{"hidden_act": "tanh_gelu", "positions": "learned", "init_std_o": 0.00386, "warmup_steps": 200, "final_lr_fraction": 0.0, "batch_tokens": 65536, "max_steps": 4509}
MLP neurons of a small language model. Each row is named by its layer, matrix (up: input weights) and neuron, and shows model dimensions 128-255. Each number is 128 + 24 x the weight over its row's rms, rounded and kept within 0 to 255.
After each neuron's rows, "fires after" lists the tokens most often just before its 100 highest values on Wikipedia text that the model never trained on.

L3.up163 [110 151 107 115 102  90 138 136 119 121 133 112 120 119 176 154 158 142 120 139 129 137 115 134 133  83 141 187 127 124  71 103 123 107 143 167  98 110 142 134 158 106 110 112 181  89 129 112 125 136 141 147 117 133 129 152 138 126 108  98  88 134 138 146 130  94 148 167 157  49 117 121 133 171  86 130 130 111 143 160 110 127 130  58 154 114 143 122 120 150 138 129 122 122 123 117 130 157 105 148 134 152 146 144 102 123 145 135 187 145  66 123 112 154 111 172 121  92 134  97 129 125 122 150 139 135  90 159]
fires after: " e", " he", " E", "is", "v", "ver"

L5.up42 [123 143 179 164 121 113 102 159 170 103 152 121 145 139 151 122 163 145 124 165 144  59 133 155 120 129 145 145 150  99  79 118 130 145  96 143 105 138  98 150 103 116 158 153 150 129 133 120 137 130 112 138 118 114  88 126  91 155 156  94  95 107 110 122  97 147 132 155 147  97 151 121 132 163 107 153  71 131 143 116 104 117 151 115 110 123 102 141  99 104 102 148 134 136 130  94 127 170 134 112 151  85 120 130  81 115 135  98 127 124  95 132 150 143  64 155 128 126 136  83 140 123 132 105 109 151  96 132]
fires after: " e", "ce", " an", "ver", " a", "v"

L6.up1007 [130 144 116 113 130 110 140 146 120 135 139 129 147 133  72 182 139 105 121 143 129 164 167 108 103 163 123 110 110 147 134 143 113 166 129 119 122 127 131  89 159 150 119  93 101 102 112 122 157 162 108 132 145 137 112  84 115  85 153 134 157 114  99 174 137 142 157 139 145 127 148 100 150 117 152 113 130 118 105 120 104 100 132 189 129  81  51 133 147 106 105 123  73 111  97  90 148 122  80 111 102 132 135 111 113 119 105 137  99 133 121 157 109 137 125 150 146 189 130 102  91 171 120 168 149 121 123  99]
fires after: "m", "a", "o", "om", "ubl"

L7.up14 [163 135 146 114 124 137 138 126 129 141 143 116 128 131 135 136 108 108  99 152 128 146 119 133 105 159 141 185 122 104 123 165 164 124 147  86 141 172 174 160 135 108 101 123 142 128 116 159 165 117 130 176  86 134 133 146  88 181  60 135 110 125 139  97 134 130 145  99 125 107 145 144 147 105 111 108 112 155 124 110 148 146 108 120 115 104  85 171 152 104 122 144 160 110 106 133 107 121 180 116 124  84 103 163 106 135 175 139 132  82  79 145 105 174 136 129 149 104 117  98 112  95 180 130 132 158 150 104]
fires after: " wh", "ill", " Mar", "ar", "ur", "im"

L7.up785 [ 84  91 107 127 143 123 127 157 162 134 102 110 131 159 108 160 160 124 153  78 133 121 130 167 119 129 146 165  78 166 139 118 118 148 168 150 118 100 153 131 142  89 160 141 151 115 126 154 126 130 128 136 115 140 146  82 120 102  77  93 105 152 100 113  68 146  94 174 142 116 158 153  89 125 127 133 155 142 102 176 156 128 106 135 107 108 144 123 157 153 113 112 181 105 145 170 111 140 112  93 110 143 115  88 111  94 121 136  83 118  96 120 111 123 145 125 129 126  91  99 106 214 138 180 155 136 104 145]
fires after: " l", "r", "l", " ch", "ge", "ar"

L5.up75 [114 142  82 120 106 149 132 114 179 164 138 176 114 101 138 101 103 118 119 155 143 124 112 129 138 124 100 123 122 133  80 168 101 104  86 127 123 145 136 154 132 116 153 173 150 125 118 147 129 132  92 117 131 117 120 132 147 139  96 163 174 161 159 141 109 104 130 142 114 155 125 131 122  96 127 146 135 128 138 102  90 136 114  65 152 147 166 112 108 108 182 131  95 138 134 141 166  81 164 149 167 157  92 140 127 119 110 116 120  87 115 131 140  99 105 170 153 159 122 124 104 133 137 140 117 148 141 108]
fires after: "at", "r", "le", "he", "et", "c"

L6.up647 [158 141 176 121 140 133 174 139 159 115 121 138 130  91 125 143 141 121 133 139 100 149 170 132 155 119 102 129 106  98 149 125 153 110 121 122 162 120 137 120 100 115 134 176 126  98 149 129 182 126 120  98  97 126  94 104 116 128 132 111 151 122 132 158  62 111 145 151 117  94 136 101 127 170 131 153  88  80 136 158 157 129 158 132 143 111 119 134  85  92 138 156 158  61 146 130 105 133 158 132 140 131 103 157 118 112  72 145 127 123 167 149 138 120 164 151  96 112  81 145 120 146 129 153 131 142 150 161]
fires after: "b", "8", "1", "3", "9", "5"

L8.up596 [125 135  90 154 126 118 122 136 134 140 139 110 147 109 105 134 156 161 118 125 100 158 147 113 167  96 126 133 106 115 114 106 111 147 107 110 108 129 157 166 123 147  78 166  99 122 133 157 122 124 152 141 139 107 174  90 141 149 128 149 127 121 211 138 114 154 117 125  95 123 129 136 144 164 111 133 156 145 116 128 104 137 161 126 132 145  82 131 139 127 142 117  95 132 134 116  97 144 120 110 120 121 128 152 112 152 152 128  94 111 133 163 137 169 105  92 185 155  98 149 140 135  79 144  89 104 123 138]
fires after: " d", " st", " m", " St", " r"

L4.up70 [ 63 120 104 188 158  97 127 107 172 146 135 128 116 120 160 112 172 100  91 182 131 124 167 160 136 181 134 135 121 152 152 131 124 106 146 119 105  89 146 147 140 142  58 155 142 200 105 125 148 135 122 110 110 138 147 153 164 152 105 144 166 127 126  82 137 124 115 124  87  92 113 106 110 145 142 145 162 132 117 143 120 128 121 120  92 149 113 136 122 137 117 143 123 157 121 115 128  89 134 112 161 126 114  81 104 150 122 146 151  93 141  68 121  90 147  89 178 117 125 123 150 127 123 100 106 135 109 123]
fires after: " l", "ou", "%", "l", " o", "v"

L6.up441 [108 138 119 120 144  93 117 148 159 195  97 144 120  89 129 111 113 112 166  80 140 141 129 132 130  93 126 170  99 118 169 139 128 130 182 107 104 121  92 169 114 175 131  85 143 143  93 159 149 123 116 165  97 131 131  58 155 130 140  83 128 141 152 124 124 126 124 109 131 165 128 182 141 125 118 111 110  94 153 144 124  82 109 134 143 115  95 155 179 115 127 143 152 151 105 143 112 106 147 130  78 126  88 139 124 156 123  81 109 131 119 128  95 132 146 192 135 114 107 140 155 132 147  89  93 156 142 107]
fires after: " s", " w", "^", "a", " r", "R"

L5.up893 [109 158 150 126 145 104  73 128 112 153 114 147 176 126  80 120 152 101 175 109  87 130 110 120 102  95 144 140 127 120  78 136 119 156 117 122 147  99 142 114 117 183 117 117 172 142  68 120 152 146 134 102  95 117  88 121  92 133 162 114  81 147  86 132 127 129 112 126  90 125 154 141 159  92 113 128 123  94 144 102 101  94 120 126 146 131 126  91 128 127  98 149 160 132 140 119 106 149 142 149 129 104 127 148 110 142 134 145 130 117 112 129 129 146 123 140 117 158 103 105 135 188 164 155 104 160 160  83]
fires after: " s", "s", "m", "es", "a", "e"

L6.up953 [103 153 170 152 118 157 159 113 171 131 163 132 135 146 154 116 135 143 139 141 104  51 134 138 146 163  99 185 107 129 100  64 143 119 161 108 129 105 119 110 103 113 152 129 128 165 106 132 121  94 102  78 136 156 150  97 111 111 101 127 122 142 139 129 121 139 125 114 114 130 127 107 123 163 119  83 154 135 116 118 138 136 130 109 124 102 129 140 132 129 167 104  96 165 102 127 106 137  91 138 125 182 111  74 129  85 110 143  93 108 112 140 113 143 115 112  97 120 119 124 117 139 170 130 135  95 138 119]
fires after: "r", "f", "1", "e", " le", "p"

L3.up763 [156 137 147 128 161 166 123  98 160 100 116 127 117 113 129 116 134 128 112 108 110 145  90 100 133 105  99 120 112 131 158 144 163  98 107 132 148 103 118 116 138 115 124 152 112 124 153 147 143 132 162 167 143 109 150  84 123  95 110 148 156 131  90 142  91 138 168 113 196 114 113 179 131 160 111 162 139 165 133 119 113 102 120  91 132 137 101 120  56 134 145 146 115 119 172 136  88 128 144 128 107 143 123 117 124  92 100 183  97 162 109 118 119 102 123 131 129 154 123 167 133 120 118 161 106 158 129 113]
fires after: " ", "9", "1", "4", "3"

L5.up629 [173 125 115 128  98 149 107 136  95 110 165 145 138 113 136 120 121 157 155 139 150 128 145 167 110 148 117 161 120 120 149 187 123 139 126 146 150 146 125 141 102 127 108 162 164 138 155 151 101 118 148 114  78 113 179 131 127 130 100 133 114 118 133  84  96  88 115 115 108 138 159 183 110  77  99 105 129 113 136 133  88 114 145  85 145 145 146  98 125  93 165 127 125 151 164 122 122 133 131  98 166 114 151 132 105 109 100 163 148 138 171 119 181 142 132 111 132  93 115  96  93 162 113 129 173 112 129 113]
fires after: " p", "pp", "ec", " P", "P", " "

L8.up577 [117  95 169  98 132 134 151 120 170 172 133 127 148 119 115  93 135 100 117 141 150  80 131 119 146 132  97 124 110 184 152 131 133 201 115 129 183 121  91 116 145 141  97 137 149 145 183 135 132 155 124 127 139 138 113 122 151 128 128 140 172 122 185 157 150 165 118  98 143  90 113 167 140 124 176  91 113 108 107 121 101 134 105 110 127 130 140 145 127 124  84 110 142 114 104 108 139 132 100 112 108 115 119 163  79 156 112 108 134 143 121 165 127  60 138 150  83 118 126 122 140 144 109 122  87 121 122 137]
fires after: "a", "ou", "e", "id", "o", "um"

L5.up144 [166 133 155 104 119 107 139 110 131 129 102 107 141  95 166 142 164 155  72 109 131 135 140 204 170 151 114 152 129 132 154 122  91 113  66 110 140  83 164 113 139 147  92 162 135 152 106 112 149 147 124  82 123 120 116 118 120 163 148 112 130 179 131 136 155 154 145 130 148 134 118 105 107 135 127 130  90 103 122 184 125 118 111  74 121 154 115 124 183 160 131 106 122 147 106 127  90  95 136 141 154 148 101 133  70 142  80 165 132 144 144 134 158 124 107 128 105 169 158 126 138 110 123 155 162 149 150 136]
fires after: "o", "cl", " was", "os", "c", "ud"

L6.up535 [137  88 184 175 141 129 172 161 142 105 150 110 113 133 131 147 120 128 125 137  80 106 114 153 151 159 106 148 162  90 135 120 102 174 107 112 156 126 139 134 102 126 143 113 125 129 134 120 145 120 102 152 145 139 134  88  82 129 121  96 146 159 101 123 154  81 103 109 133 133 151 124 178 143 124 120  92 140 111  93 147  97 172 114 109 109 162  98 139 138 127 123 153 160 113 113 122  75 108 140 143 134 117  78 138 130 114 132  93 120 133 127 156  94 117 112 132 147 103 121 157 146 131 160 146 148 180 139]
fires after: "0", "1", "est", "r", "3"

L5.up207 [ 98 158 135 133 114  99 158 152 152 136 147 122 123 124 112 147 137  90 108 118 102  79 147 103 152 117 140 139 107 122 157 137 140 101 119 100  96 128 148 112 125  39 138  98  83  86 127 133 137 128 153 111 131 127  81 135  94 191 104 132 129 165 165 149  99 121 140 176 142  94 139 150 126 143  95 166 129 171 107 103 128 154 111  90 185  82 111 122 134 160 166 118 119 132  98 166  91 137  95 104 120 127 123 100 134 154 132 137 106  84 127 136  95 113 154 110 106 130  91 121 111 187 119 141 150 123 129 150]
fires after: "e", "v", " de", "b", "as", "o"

L4.up662 [114 167  98 144 175  81 129 117  99 143 125  79 142  74 163 111 127 169 129 161 161 146 113 145 127 146 152 122  92 151 148  97 109  83 130 100 156 106 108 140 129  85 123 149 100 129 102 126 132  84 134  91 106 147 150 131 114 114 131 140 103  84 111 119 110  75 106 134 117 147 109 130 125 165 138  92 121 169 124 149 131  92 166 133 144  93 164 110 119 115 133 154 115 120  99 112 152 141 123 147 137 133 137 139 154 116 100 143 111 112 110 126 146 133  86 165 159 127 114 106  87 109 133 167 152 147 155 128]
fires after: "r", " R", "l", " d", "p", " r"

L5.up303 [169 152 105  90 129 136 103 136 141 149  82 156 121 138 105 121 146 150 108 144 118 136 161 145 141 114 120 103 112 147 140 102 108 134 124 111 117  60 141 164 163 166 147 152 127 116 133 142 136 118 140 126 123 106 130 110 133 156 128 142 156 105 123  74 103  94 102 134 146 159 158 149 121 129 125 129 187 125  98 148  75 120  99 121 166 126 127  93 146 123 165 158 106 225  95  88 125 132 117 130 157 125 128 151 136 154 124 162 104 107 136 138 100 112 137 166 117 146 124 112 122 136 129 125  94 177 135  97]
fires after: " m", " p", "c", " in", "r", " con"

L5.up453 [ 98 128 121 139 131 114 108 126 112 128 133 143 163 154 105 144 146 160 153 176 106  79 157  91 168 206 114 144 103 116 103  97 134  98 128 101 137 112 132 110 121 147 144 127 117 124 137 134 139 137 105 102 123  89 105 119 129 168 113 146 171 151 108 144 126 148  67 121 123 100 128 121 111 140 118 133 161 162 128 135 123 139 165 178 114 126 111 114  96 114  81  93  97  87 131 121 141 114 132 102 160 148 143 138 123 155 132 120 125 141 118 118 137 107 137 116 127 140 149 140 140 122 174 119 148 144 124 100]
fires after: " th", "f", ":", "h", " N"

L4.up990 [156 151 140 127 125 109 101  95  84  87 126 148 120 157 145 152 112 145  89 108 124 132 123 112 147 141 110 161 113 118 118 188 142 145  92 108 135 116 132 172 178 141  96 128 171 116 115 152 122 161 185 142 165 135 148 140 141 141 156 124 192 142 105 135 144 118 119 144 102 101 150 126 126  98 111 120 153 129 151 114 126 119  79 121 136 117 110 138 163  94 124 147 141 129 162 102 109 143 186 118 126  51 157  89 102  94 137 135 129 106  97 136 149 104 133 148 129  95  93 126  66 132 132 126 111  99 158 115]
fires after: " D", "Q", " E", " J", "D", "d"

L4.up877 [119 117 107  94 171 134 111 126 119 121  92 117 142 114 102 149 121 175 168 134 137 101 115 138 130  98 100 135 161 119 108 117 103 181 133 127 144 125 103 138  54 145 137 154 159 123 117 139 141 141  99 100  84 119  98 123 140 120 158 165 115  80 113 109 133 191 144 128 102 180 150 103 111 117 130 148 150 151  88 163 138 113 124  87 107 156  91 149 139 175 129 126 141 156 146  97 115 136 117 137 118 112 134  97 130 122 124 135 142 142  47 131 143 128 134 114 150 136 117 107 165 142 131 143 135 150 122 111]
fires after: "s", "os", "ec", " s", " p", "ur"

L4.up506 [110 120 144  93 134 105  99 191 142 141 145 134 132 101 106 149 169 116 106 156 139 109 130 204 143  93  87 151 126 152 108 134 132 121 155 138 111  95 128 154 124 124 161 129 158 142 153 104 166 116 125 165 106 120 118  93 122 177 157 122 156 115 125 101 102 137 113 141 115 137 173 136 171 138 111 121 112 138 157 175 141 103 110 171 112 157 119 128 125 155 133 110 158  95 127 145  78 153 112 118 185 110 129 119 147 121 146 114 146 140  97 112 108 130 148 144 137 133  96 124 137 119 103 128 135 132 126  69]
fires after: " a", " o", "ver", " A", "w"

L3.up953 [ 70 145 162  70 147 163 129  76 119  94 110 164 124 180 103 131 133 128 111 106 120 151 160 126 140  97  75 145 159 118 122 124 163 147 143 148 139 128 127 130 134 139 118 114 120  79  90 131  85 121 157 134 116 121 111 169 152 109 159 146 119 130 128 134 116 140 158 140 135 101 106 147 147 117 102  92 144 134 131 153 108  76 138 140 112 114 108 126 148  86  98 161 114 159 173 130  98 154 149 116 159 116 150 118 151  76 131 133 126 156 121 119 108 109 158 154 128 132 138  93  99 135 115 145  69 137 141 146]
fires after: " E", "Q", " J", " M", "d", " N"

L6.up974 [135 178 142 126 133  81 172 143 122  80 112 113 146 123 133 105 139 112 107 135 100 165 187 115 135 154 113 139 129 141 149 119 161 173 107  89 116 171 123 102 134 103 157 143 162 163 117 148 178 121 105 105 132 124 113 140 111 112 130 145 149 127 138 108 160  99 147 125 134 115 107  83 134 123 115 138 139  83 135 120 114  99 108 115 138  86 128 153 132 102 126 129 147 124 126 118 112 118 108  85 178 137 150 165  94 131  82 126 111  61 128 117 116  89 177 134 111 128 113 109 130 162 136 142 127 119 142 126]
fires after: "3", "2", "•", "4", "5", "1"

L5.up789 [138 119 110 137 163  87 121 168 129 131 111 118 134 157 114  75 129 135 134 125 119 115 170 132 123 113 128 133 156 133 119 117 109 109 125 160 110  58 134 145 181 135 144 158 138 157 114  68 106  83 160 119  77 130 102 149 115 177 171 123 157 137 102 121 141 159 136 102  93 168 144 138 135 139  99  89 133 158 114 162 115  54 100 120 169  98 146 165 168 126 145  96 107  94 144 139 100 117 118 103 143  91 111 114 130 116 103 130 114 147 135 126 149 125 157 154 126 157 123 138 155 104 123 119 151 144 146 164]
fires after: " a", "se", "ro", "ver"

L8.up259 [161 114  91 148 116  65 136 129 176 153 143 120 133  68 141 157 160 121 114 131 147 161 130 134 131 146 133 123 101 144 150 135 101 123 115  84 139 100 127 103  90 165 142 127  94  98 119 146 129 126 100 156 133 129 145 102 102  88 130 102 124 156 157 114 113 101 156 128 121 132  96 121 124 145 128 140 120 113 138 173 134 108 145 130 150 126 130 114 176 101  85 146 116 115 127 160 137 132 161 117 117 119 146 154 114 160 115 146 124  92 133 136 125 120 114 138 107 132 133 151 103 108 146 113 155 146 123 124]
fires after: " st", "ad", "ud"

L5.up348 [106 120 121 136 148  78 164 126 125 131 137 146 123 138 101 149 116 129 110  97 146 106 115  94 172 154 154 186 133 119 139 114 138 121 155 114 147 109 128 122 123 128 126 124 124 138 117 177 128  87  96 115 140 114 109 154 148 161  77 113 125 143 116 108 158 175 155 121 133 128 179 127 182 121 122 150 104 141 142  84 131 162 116 104 136 146 160  69 129 106 114 131 102 127 134 139 100 150  94  86 117 142 115 120 124 150 129 100 136 143  84 102 123 133 124 103 132 166 146 188 110  82  96 126 156 149 124 162]
fires after: " th", "e", " Th", " t", "oun", " T"

L6.up211 [108 113 169 148 142 128 144 107 115 131 129 139 143 144 135 136 149 101 153 112  97 103 157 118 157  87 110 100  99 110 130 101 129 108 157 152 112  89 110 109 103 165 135 162 117 143 101  78 112 124 124 120 131 176 159 120 163 190 132 141 106  92 188 108  94 124 122 132 181 148 135  98  99 148 125  98 137 151 145 187 165 123 110 107 126 120 158 119 142 143 117 162 136 126 129  93 153 125 111 101 126 148 146 139 112 134  97 138 165 135 146 135 143 139 109 164 170 142 132  97 124 101 114 109 150 115 157 128]
fires after: " ", " a", " Ch", "is", " cont"

L7.up574 [158 134 126 155 134  93 167 129 111 156 133 102  93  91 145 127  99  96 134 133 124 111 117 136 154 127 132 149  61 112  93 100 157  81 156  85 183 143 153 142 167 152 163 117 105 134 131 114 114 133 146 162  96 121  90 151  99 133 116 126 144  96 131 112 102  98 145 149 169 114 166 138 102 142 145 129 100 110 168 104 170 111 161  96 115 107  94 145 126 106 134 130 111 126 171 139 122 159 137 107 171 121 160 131  90 142 127 100 135  96 125 106 151 155 131 126 135 124  97 158 162  95 138 181 139 157 107 138]
fires after: "ar", "in", "er", "ur", "our", "ul"

L3.up139 [138  96 171 141 173 181 147 130  89 115 131 121 155 132 150 131 104 137 169 178  87 142 132 127 100 131 113 117 116  91 124 136 126 133 119 120 131 110 142 134 132 139  70 153  79 121  96 139  88  79 105 108 162 122 105 131 118 140 121 157 150 107  73 158 149 137 131 102 113  97 151 157 149 153 114 162 139 150 160 133  82 102 165 175 160 130 155  61 105 132 124 195  86 135 165 133 159 146 131 101 158 185 127 134 130 127  96 127  89 170 139 142 121  95 122 153  92 146 148 145 154 145 138 114 115 118 104 116]
fires after: " f", " m", " pl", "od", " M", "a"

L6.up161 [144 122 152 168 158  76 137 153  90 117 154 122  99 113 147 114 146 145 161 131 108 119 124  99 121 139 164 118 139 150 176  95 134 138 143 179 182 157 114 119 102 119 123 131 115 176 159  80  86 130 119 100 111  95 173 118 117 137 148 150  96 127 128  78 119 125 150 101 129 145 133 138 139 149 114 134 113 166 149 108 127 141 124 105 108 101 164 112 105 125 117 115 152 133 102 128 136  99 109 122 140 141 150 117 106 121 108 116 112 122  92 115 197 143 112 122 154 139 142  91 114 131 109  93 154  85 140 127]
fires after: "l", "r", "ec", " ", " l"

L6.up875 [117  71 123 150 143 159 110 198 171 149 131 113 108 110  85 104  63 140 132 108 111 131  93  84 111 101 145 159 141 141 133 124 102 132 177 122 130 135 116 180 135 134  83 132 134 155  78 134 145 135  98 154 151 138 141 141 134 120 125 122 162 135 141 127 125 113 114 122 151 121 167 101  84 127 151 130  97 104 118 141 168 113 139 146 169 134 104 164 144 160  80 127 118  89 165 118 128 110 132 119 153  90 152 143 105 111 145 148 125 136 128 137 174 139 150 142 184 126 110 124 143 124 138 131 166 112 150 163]
fires after: " ", " a", "up", "y", " and"

L3.up337 [152 131 131 113 145 139 122 130 138 132 132 147 111 141 128 103 168  96 172 159 138 149 149 111 161 106 126 125 143 105 142  60 139 193 121 170 136 118 133 164 145 121  88 144 110 139 127  88 113 127 104 109  91  97 128 170 129 113 101 112 151 127 139 130 141 158 117 202  95  79 120 134 141 148 133 116 149  95 110 140 136 127 109 146 123 164 121 136 143 142 147 136 140 110 158 118 118 100 114 101 104 167 129 146 122 172 125 118  77 149 144 147 108 115 143 118 152 153 159 135 136 118 115 144 102 100 137 154]
fires after: "an", " m", " T", "r", "i", "ol"

L5.up40 [128 124 115 180 124 162  92 132  91 120 133  95 142 130 108 149 121 128 108 128 128 139 135 139 158  72 134 152 136 156 120 117 125 100 188  94 128 111 156 144 112  73  98 147 127 109 184 137 100  96 156 142 114 115 154 128 119  91 145 117 121 154 130 121 106 123  82 102  91 134 146 164 115 149 108  90 130 152 113 102 108 125 122 142 111 173 101 150 167 181 111 112 114 137 147 114 151 114 168 138 137 127  91 136 150 109 146 100 117 117 121 189  95 155 123 120 137 124 147 206 143 133 118 145 140  93 158  89]
fires after: " A", " O", " R", "s", "O", "i"

L6.up12 [108 104 110 104 130 111 135 179 161 116  88 154 147 163  88 126 119  88 166 143 139 101 136 125 120 124 120 111 139 114 118 131 129 147 128 150 121 111 143 133 189 185 141 128  92  93 143 105 120 158 113 115 145 115 122 128 138 155 133 122 134  60 127 199  80 154 122 121 116 137  92 101 144 150 153 102 133 114 132 113 155 131  82 137 110 123 156 106 137 134 126 111  93 103 126 148 187 114 140 129  73 178  90 141 127 193 107 152 116 148 119 131 100  98 127 156 115 150 134 112 104 153  85 170 116 121 147 154]
fires after: "o", "a", "el", "ia", "les", " w"

L5.up927 [ 86  99 125 120 124  78  87 126 167 147 120 150 143 158  91 120 114 140 124 149 164  95  90 106 146 102 155 109 171 119 134 123 147 128 115 128  97 118 150 128 124 126 139 119 109 131 106 112 137 120 125 139 109  80 133 122 136 142  70 144  79 141 150  99 127 194 147  97 117 115 169 130 120 152 118 111 109 103 143 102 149 127 187 143 111 146 150 142  90 118 138 110 117  97 128 160 122 155 135 135 133 124 106 116 137 130  99 161 102 100 131 144 132 127 126 119 114 160 167 141 123 129 123 100 119 114  87 189]
fires after: " t", "et", " and", " th", "ime", "ember"

L4.up828 [164 141 128 100 177 154 126 130 123 103 114 151 140 182 155 140 134 109 167 117 111 170 153 105 135  75 105 136 118  85 154 117  95 139 103 109 120 171 157 160 121 143 121 152 113 147 120  94 117  94 120  92 150  86  88 134 101 130 111 149 130 127  99 146 115  90 136 108 130 121 131 149 131 139 130 158 131 112 149 152 143 127 130 151 138 145 124 131  87 115 160 169 148 136  78 106 128  90 153 142 134 120 105 139  95 144 167 109  67 122 134 141  75 113 149 129 122 137 160 121 156 168  85 148 132 111 110 169]
fires after: " f", " b", "r", " m", " r", " T"

L8.up217 [ 94 161 124 179 159 125 134 131 123 132 171 123  85  57  82 108 142 132 110 129 108  87 131 102 152 124 150 138 119 129 130 101 122 148 112 134 128  93 113 162 127  99 119 153 114 134 133 151 138 111  99 144  91 143  76 141 109 150 117 107 129 138 159 120 135  91 121  82  97 135 136 164 142 135 146 120 139 113  84 106 172 112 158 133 125 117 152 126 130 178 161 129 159 118 127 123 116 139 156 108 119 119 108 105 138 164 133 172 135  76 115 153 104 119 120 118 117  82  90 108 131 153 130  83 113 164 117 111]
fires after: "v", " al", "le", " R", "re", " de"

L8.up459 [121 122 163 169 116 151 157 155 137 131 129 157 178 116 149 166 133 148 163 133 153  88 140 138 138 118 120 147 123 111 138 110 118 145 118 123 136 108 137 110 148 129 117 174 116 116 134  97 154 116 154 135 130 126 137  83 138  92  90 132 141  90 111 119 110 155 165 119 113 109 114 121 117 137 138 155 109  97 109 137 157 100 116 130 107  79 171 124 136 114 164 126 140 113 160  90 140 106 152 109 138 153 108 133 116 144 125 206 129 130 145 111 146  91 106 116 102 154 150 118 154 124  83 129 106  78 128 141]
fires after: "el", "ou", "a", " b", "ad", "u"

L6.up991 [156 123 162 147 143 105 109 180 148 142  99  83 145 117 150 116 115 117 139 185 167  83 131 113 140 115 111 137 116 135 171 106  95 153  84 109 112 107 131 147 139 151 130 137 122 152 119 149 150 156 117 103 110  95 139 105 120  88 145 141 119 163 150 138  99 101 128 134 108 102 156 139 119 136 119 161 102 167 128 137 143 166 124 130 131  92 132 109  33 122 127 129 126 141 134 129 167 161 120 124 130 130 116 125 108 110 130 158 141 159 158 126 109 144 139 133 128 143 105 169 112 159 118 192 138 146 125 108]
fires after: "a", "o", "b", "ro", " b", "he"

L5.up298 [103 160 162 142 177 115 144 103 149 140 133 138 122 169 164 154 131 103  99 108 118  95 123  98 124 116 118 154 116 177 134 103 120 161 111 136 127 162 136 135 153 137 156 132 111 129 131 160 117 154 119 144 143 111 116  98 118 117 140  83  93 116 121 143 118 125 104  85 143 142 143  72 140 137 138 141 144 137  99 173  72 158 112 121 120 119 124 128 105 154 138 104 167 127 165 127 130 143 135  85 120 157 140 111 177 146 108 160 115 120 119 111 157 125 141 134 153 102 110 120  96 146 133 129 179 109 114 136]
fires after: " n", " l", " L", " ch", "ort"

L7.up433 [104 115 109 110 134 126 124 113 142 119 113 122  63 125 111 142  49 128 181 149 113 132 123 149 134 162 102 138 167 167 155 142 160 121 140 148 122 125 135 156 117 143 105 111 153 149 132 102 143 134 105 162 122 105 100  98 127 139 110 129 149 145 159  95 134 118 127 126 153 136 138 131 107 185 163 167  95 147 116 159 111 110 141 133 131 115  95 107 123 126 132 128 152  74 124 113 146 102 116 119 127 141 136 105 131 116 111 115 122 127 158 141 120 172 114 169 149  95 113 120  90 129 164 152 128  99 123 158]
fires after: " ", " and", " (", " /", "h"

L7.up830 [112 147 131 134 144 122 134 178 119 162 118 101 157  99 143 165 114 129 129 142 120 163 124 155 129 130 129 147 123  91 124 163 126  85 178 144 145 121  89 130 154 160 112 137 116 155 136 104 117  95  99 129 123 130 149 108 123 139 156 140 179  95 100 123  99 115 145 151 113 142 134 162 114 144 125 129 106  95 168 136 109 128 123 124  99 126 126 113 101 111  99 153 128 139 137 117 165 141 170 123 167  82  85 109 112 161 108 103 117 128  87 143 144  86 122 153 149 111 111 157 121 116 137 131 144 145 127  86]
fires after: " a", " m", " o", " al", "a", "ar"

L4.up190 [141 142 168 159 153 110 133 116  81 127 163 136 136 147 172 136 156  99 110 167 153 117 151 185 141 144 133 166 137 171 145 145  81  86 166 138  90  72  99 171 148 126  86 110 118 121  70 102 109 106 116 125 120 136 117 118 116 135 157 119 154 165 155 137 133 159 148 110 102 168 139 112 138 189 105 150 148 129 128 144 148 126  99 120 118  99 140 116 137 141 156 138  90 166 110 157 103 120 172 133  90 122 116 100 109 162 102 118  85 147 169 110 109 120 159 162 111 125 140 148  96 112 128 127 157 141 117 138]
fires after: "em", " M", " o", " m", " l"

L3.up759 [104 142 121 160 122 136  94 107 132  99 110 156 150 162 112 106  99 140 167 165 159 135 120 107 126 153 138 161 134 132 147 133 116  85 129 150 112 182 134 113  95 127 135 152 141 121 130 134 139 167 100 145 151 123  86 127 128 156 102 123 104 126 105 125 135 141 106  86 176 130 123 112 137 108 149 142 155 173 110 158 165 110 125 140 155 146 118 134 128 116 143 143 132 129 101 111 134  96 156 106 158 116 120  85 138 160 101 106  88 156  88 127 124  77 153 150 160 136 172 140 165  83 150 141 130 165 121 169]
fires after: "%", "h", " th", "th", " Th", " |"